{
  "d_model": 160,
  "n_kv_head": 5,
  "norm": "rmsnorm",
  "qk_norm": false,
  "bias": "none",
  "tie_embeddings": false,
  "init_std_o": 0.0,
  "beta1": 0.9,
  "beta2": 0.98,
  "lr_head": 0.00751,
  "decay_shape": "square",
  "steps": 9913,
  "dataset": "wikipedia_en"
}
MLP neurons of a small language model. Each row is named by its layer, matrix (gate and up: input weights) and neuron, and shows model dimensions 32-159. Each number is 128 + 32 x the weight over its row's rms, rounded and kept within 0 to 255. A neuron's up and down rows have the sign that makes its largest values positive.
After each neuron's rows, "fires in" lists the words (lower case) most often at its 100 highest values on Wikipedia text that the model never trained on.

L3.gate326 [169 106 186 105 120 101 163 132 134 155 129 139  60 116 138 115 135 103 130 183  89  81  77 175  63 129  64  94 179  71 131 155 118 142 152  77 145 187 108 132  74 160 106 103 183 117 114 142 163 122 124 140 143 138 119 114  78 156 130 156 119 103 121 129 161 198 156 116 205 125  62 115 138 145 141 135 141  85 149 126 147  94 116 126 128 179 126 208 136 160 100 100 191 147 135  98 108  91 157 120 145  93 114  95 128 192 123 150 127 125  99 195 120  97  97  83 167 115 158 158 134 134 120 139 116 102 136 159]
L3.up326 [ 55 150 111 139 103 136 121  64 109 141 166 116 135 145  91 108 146 112  61 125  67 117 103 183 189 158 139 194  94 102 119 112 113  82  52 166 150 127  59 128 132 143 102 167 116 170 184 159  79 151 122 177 192 194  99 159 102  77  84 135  75 143 156 125 116 139 185 139  87  50 109  84 125 115 149 130 131 135 121  94  99 105 131 107 161 108 125 106 124 107 104 185  97 137 180 135 132 153 164 134 160  95 179  74 135 116 133  95 139 148 141 108 154 159  96 176  81 126 140 132 138 103  89 145 148 125 121 163]
fires in: "most", "very", "almost", "much", "approximately"

L3.gate14 [148  60 230 143 155  98 129 109 105 127  79 115  61 126  73 126  76 149 194 188 155 165 112 137 144 106 114 152 127 119 152 103 158  92 102 159 175 127 169 149 120 144  99 161 145 113 211 116 130 149 123 105 155 147 110 143 114 152 158 136 180  75 120 107 180 160 121 165 124 165  77  90 132 148 191 117 118 140 108 107 135 101 161  94 121 163 118 173 160 106  81 108 188 100 137 118 140 183 148 104 138 115 119  99 153 142 164 122 157 137 142 153 152 143 111  95 100  99 123  94 103 129 127 169  96 123 162 147]
L3.up14 [103  40 185 150  63  74 105 165 142 157 137 131  91 144 145 151  80 169 114 186 160 165 190 131 135 182 108 169 153 121  99  89 168  79 135 154 196 101 160 148 127 127 132 151 107 151 139 140 127 108 120  92 182 149 159 134  97 148 119 159 169 113 152 138 137 125 106 135 167 161 111 144 167 121 160 143 140 183 147 123 127 146 121 110 139  85 134 108 132  95 112  94 133 104 153 104 181 192 133  95 111  36 182 151 132 185 172 134 141  93 127 139 150  98  85 106 111 103 146 143 114 109 116 199 143 127 125 163]
fires in: "round", "rounds", "pollution", "aitc"

L4.gate244 [ 81  64 120 100 117 119 177  96 134 158 138 108 108  79 110 131 108 117 108 116 106  99 125 164  58 234 104 150 130  97 147 136 164 117 108  69 192 158 170 106  99  49 122 110 150 115 133 145 139 127 141  97 122 185  99 161  97 167  85 149 111 142 106 116 192 144 127 157 137 128 122 104 145 163 183 164 151 127  87 140 155  83 117 137 136 113 139 112  29 144 104  84  95 130 122 175 143 106 173 169 129 110  99  98 149 125 165 136 118  62  97 145 136 115 124 168  98 161 157 133 123 161 154 141 172 103 112 121]
L4.up244 [124  96  95 117  91 138 138  93  76 155 106 163 143 114 104 117 178 141 131 133 149 175 122 144 108 107 176 143 111 140  82 182 149 131 143 154 127  96 126 133 148 188  70 108 105  98 138 127 106  95 202 105  80 121  92 113 127 134 149 156 167  95  98 131 116  91 139 138 153 144  86 145  78 102 133  97  87 136 120  59 133 149 208 163  91 152 102 115 132  93 147 132 140 124 158 187  90 148 117 159  78 136  98 159 129 102 170  91 152 114 178 206 102 125 121 162  66 139 105 123 118 134 109 172 142  64 143 111]
fires in: "an"

L6.gate13 [ 99 100 112 106 105 124  79  99 119 136 198  88 120 112 120 143 120 122 110 165 130 119 146 195 117 114 130 154 116 120 113 162  88 125 166 159 147  95  53 125 201 126  96 202 138 124 151 147 150  96 121  86 107  80 142 152 183 154 135 104 128 142 161 142 117  67 160 117 119 134 124 137 132  52 134 175 127 166 103  86 132 112 129 131 107 153 121 185 106 141 154 157 132 188 175  94  87 114 106 109 145  84 148 120  84 129 105 154 134 127 128 112 154 127  94  98 158 165 144 136 106 121 134 149 170 160  73 146]
L6.up13 [162  89 133 116  78 128  96 153 142 154  73 135 134  81  92 119  96 104  95 130 142 143 196 117 118 171 118 117 118  81 174 117  97 157  98 199 109 143  57 183 117 147 101  83 157  95 121 133 222 182 142  83 157  96 151 108 140 182 129  78 144 172 102 123 128 143 142  88  97 135 131  90 167 123 142 147  91 157 160 127 111 101 125 140 160 120 114 141 104 184  48 143 159 160 134 119  99 157  92  90  89 120 125 132 102 145 128 153  98  95  89 137  63 123 132 100 153 134 104  97 140 102 123 132 124  65 123  87]
fires in: "from", "between", "vulpea", "lorena"

L4.gate335 [108 144 170  83  86 168 180  89 148 121 114 176 110 123 157 102 109 139  95 127 124 114 126 137 146 173 111 116  82  88 115 154  88 113 139 123 148 146 130 138 160 121  87 128 119 157 170  96 130  97 109  88 107 134 101 147 133 154  86 165  90 149 127 161  91 144 151  72  82 125 152 121 146 117 200 140 164 121 144  75 120  93 159  64 129 171 126 121  90 158 121 145 175 173  98 142  92 130 138 140 167  88 173  71 109 159 231  62 180 149 131 132 144 137 137 138  69 142 195 147  99 128 128 134 166 114 175  88]
L4.up335 [169 128  97 150  84 169  97 186 146 206 110  82 127 161 125 123 131  77 159 172 183 185 157 151 107 156 186 116  94 137  80 123  82 120 125 176 102 150 138  88 145 151 106 168  53 129 131 147  73 169 106 120 115 115 122 109 134  72 105 120 130 109 178 116 120 129 125 129 127 143 151 132 110 141 177 124 118 115 109 116 123 151  86 141 112  94 122 127 183 131 110 110 114  99  73 109 121  64 109 147 162 116 149 187 152 102 136 123 158 127  81 107 160 175 134 180  96 108  86 132 150 115  39 175 149  56 135 120]
fires in: "between", "of"

L3.gate305 [150  97 145 128 143  88 181 148 165 171 185 176 109 144 158 144 216 110 148 106 108 120 172  88 140 105 171 136  89 159 140 163 171 167 149 193  58 112 118 130 121 129 130 145 134 109  57 114 144  82 139 169 142 168 115  80 118 120 128 151 104 159 137 121 152 138 139  72  44 111 120 113 105 131 126  98 124 100  97 133  98 152 170  59 183 132 116 161 124  96 145 120 127 147 171  90 118 110  95 123 191 185 127 136 131  50 135 122 153  89 118 135 142 105 125 125 164  85  70 111 169  99 119  55 167 137 145 147]
L3.up305 [168 129 126 177 220 164 110 114 160 159 194  97 131 122 135 132 171 150 125 133 150 166 137 118 124  86 165  73 111 113 176 126 222 107 135 139  76 155 118 153 133 108  83 188 137 118 114 178 134  93 140 121 103 181 141  90 145 114  75 167 116  99 154 127 178 141  95 102 150 128 170 114 131 167 163 135  74 133 133 117  89 111 125 161 154 124 177 154  97 107 163  90 159 102 115 101 139  70 153 155 147 105 114  82 128 183 166 160 140  99 110  78 157 110 155 151 150 109 131 134 180 152 169  78 115 112 180 117]
fires in: "up", "part", "along", "head", "home", "continue"

L3.gate424 [182 153 161 139 102 104 117 135  78 124 128  96 115 167 162 186 170 118 110 101 155 131 128 138 154  98 157 150 133 165  54 138  57 149 122 135 136 161  50 128 127 115 118  92  94  96  93 128  96 164 114  94 126 119 170  84 166 161 120  85  99 180 181  92 160 126 127 126 116  86 140  94 103 119 120 175 145 143  90 146 116 138 146 124 113 156 162  91  95 145 165 122  92 138  85 153  71 174 145 178 109 120 149 119 122  86 189 153 211 157 153 152 168 117 119 178  79 116 115 128 134  89 122  90 171 134 119 108]
L3.up424 [192 170 133 134 158 167 122 150 110 111 110  62 171 133 149 137 167 106 117 118 158  79 146 222 135  86 145 121 141 166  68 154  89 141 119 155 150 136  52 176 109 155 162 113 118 117 103 101 115 148 128  73 172 117 179  84 183 149 141 129 130 124 178 156 150 124 146 100  93  77 135 159 105 184 116 171 161  86 107 161 104  92 170 125 158 145 151 105  95 169 169 130  78 123 154 154  54 173 133 145 128 160 110  96  98 120 163 113 161 138 108 103 214  64 100 140 113 138  87 113 127  82 142 132 128 128 109 161]
fires in: "most", "both", "many", "four", "five"

L3.gate393 [200 174 155  96 159 181 174  53 137 143 135 202 151 154 115 170 174 127 114 147 113  72 127 191 100 153 154 150  95 129 134 118 105 159 158 114 149  97 134 116 158 164 142 166 102 120 139  52 144 166  83 104 133 147 167 113 154 127 144 121 113 109  98 112  95  99 125 106  80 159 120 149 109 113 109  62 139 180 126 132 144 135 153 116 112 136 174  89 131 115 108 156 149 105  98 114 138 196  86 127 160 135 173 140 118 144 114 142 108 165 121  93  91 146 176 130  47 147 118 150  83 145 129 136 149 153 139 197]
L3.up393 [160 166 112  85 124 160 212  99 142 114  80 145  72 122 181 162 157  74 167 161  88 135  95 212  78 144  89  91 126 114 124 112 133 112 100 142 115 143 153 133 154  81 152 111 135 115 156 112  69 162  85 158 130 101 113 169 117 117 125 149 114 100 126 101  74  93 135 102  96  80  87  83  79 148 108 116 139 171  90 122 116 167  77 123  96 132  98  87 121 122  78 124  56 157 124 102 112 224 130 179 146 138 179 106 102 143 109 167 100 112  83  66  97 157 147  80 149 175 120 152 118 140 134 135 121 146  65 116]
fires in: "of"

L3.gate231 [156 100 169 138 180 143 126 158  97 127 145 118  76 135 155 161 125  81 172 156 104  97 105 120 112 122 170 115 118 159 140  77 207  95 151 125 130 223 133 104 138 130 112 122 101 151 131 161  63 106 176 103 135 139 152 101 134 161  95 141 124 103  37 134 115 129 121 154  98 122 157 126 140 131 160 115 168 175 138 155 129 111 111  99 167 146 177  97 132 136 122  86 153  88 154 147 134 109 171  64 113 104 179 125 136 152  46 153 219 112 110 115 144 133 149 152  86 143 106  89 151  65 134 122 169 170 149 175]
L3.up231 [ 94 182 121 155 124 114  48 159 118 146 116 114 115 133 141 162  88 139 106 151  79 145 158  70 168 176 119 173 104 130 112 146 111  70 122 145 105 126 113 147 154 145 121 130  77 172  81 102  75 111 130 127 176 165 153 112 104 150 157 121 175 120 108 159 109 137 138 119  65  82 140 135 108 103 154 171 191 120 127  75 112  41 142 103 138 129 103  78 110  67 101 163 183 107 107 115 127 141 135 185 138 111 162  49  84 144 176 141 115 140  77 135 116 153  95 138 153 132  90 127 143 100  52 121 161 138 104 106]
fires in: "round", "rounds", "stage", "pipe"

L4.gate42 [102 142 117 126 124 104  58 174 148 204 184  81 147 104 130 153 173 147 111 158 125 102 141 134 132 156  99  94 102  89  92 148  90  92 178 163 186  95 157 109 131 110  60 122 156 146  85 126 179 143 112 118 142 129  57 185 200 113 109 122 159 169 141 133 100 143 117  96 129 148 101 120 143 160 152  65  92 105 144 167 123  89 148 107 105 123 128 192 179 181  99 161 139  83 130  91 148 127 165 139 115  85 130 141 134 118 176 161  63 129 133 157 126 122 106 101 175 127 184  76 201 128 114 109 146  62 108 159]
L4.up42 [137 126 198 150 106 170 163 144 157  83  79 160 117 124 190 142 157 148 104  79 144 122 194 143 123 127 132 110  88 118 145 136 174 142 128 114 191  86  56 127  94 155 169 152 167 130  52 128 118 117 131  91 140 108  87 163  59 157  83 141 103 137  96 142 152  99 127 135  83 108 161 143  93 132 142 133  97 122 166 160 196  88 162 139 159 107  97 174 139 114 138 189 139  97 154 137 166 150 166 183 112 106 138 113 131 140 167 136 127 165  78 103 111  84 109 144 142 140 100 183 147 115 129 122 126 205 127  84]
fires in: "at", "from", "since", "way", "deal", "between"

L6.gate274 [122  95 177 116 138 149 181 102 118 115 120 186 125 149 182 133 146 149  58 163  89  99  87 110 213 106 116 112 143 102 129 123 141 144  75 176 175 118 103 102 135 172 103 123 134  99 114 100 117 119 109 109 121 114 183 117 134 199 144 112  97 201 112 129  67 130 114 135  90 142 158  77 127 114 151 112 159  98  50 134 131 172 177 165 133 151 109 147 161 150 144 145 116 132 111 200  98 174 105 138 201 159 190 110 118 104 100 129 198 127 123 116  92  85 112 154 115 124  80  96  99 165 117 138 185 125 108  89]
L6.up274 [137 138  89 102 125 149 184 123 166 149 157 147 173 123 147 145 173  95 141 150 115 130 153 145  78 184 178  96 167 152 175 151 134 137 171 117 100 130 137 116 170 160 128 111  87 145 123  70 133 122 150 132 147  98  86 113 199 103 113 113 121 118 170 133 112 110 122  23 154 110 105  74 101 110 145  85 118  97 159 167 105 177 148 174 112 132 136 149  50 133 117 200 118 144 120 119 177 106 118 145 124 178  97 106 134 124 113 131 139 110 152 155 146 177 154  85 109 146 191 191 132 127  43  81 175 174 161 146]
fires in: "of", "all", "many"

L3.gate316 [101 164 167 116 128 116 173 105  53 207 135 111 144 142 156 167 100  99  92 116 115 124  87  90 170 121 154 151  90 180 161 134  93 121 107 131 137 140 128 115  62 113  93 131 169 136 139 150 129  66 125  84 104 130 107  84  70 144 109 131  96 167 111 114 167 107 180  95 148 117 147 135  96 135 104 159 124  89 103 169 112  99 118 141 153 141  53 154  89  78  76 150 115 189 141 123 132 198 172 132 157 136 143  65 136 132  86 116 100 107 137 136 233 126 100 120 176  93 110 151 170 119 178 124 181 136 110 118]
L3.up316 [126 104 162 159 148 103 149 121 159 116 150 142 164 161 121 146 118 111 150  77 122 112  99 132  91 167 155  83  92 132 126 132 152 102 152 206 147 165 140 154 119 153 187 149 177 152  70 132 104  72 107 105 143 147  67  90  91 144 160 102 125  46 120 161 134  80 128 101 113 107 123 145 178 123  81 146 146  48 180 179 146 141 178 121 154 104 180  97 137 100 110 175  71 129 133 129 129 123 137 122 123 122 106 154  76 162 129 158 121  71 175 125 121  96 102  89 193  66 121 139 101 135  88 125 154  73 131 100]
fires in: "up", "home", "down", "upstream"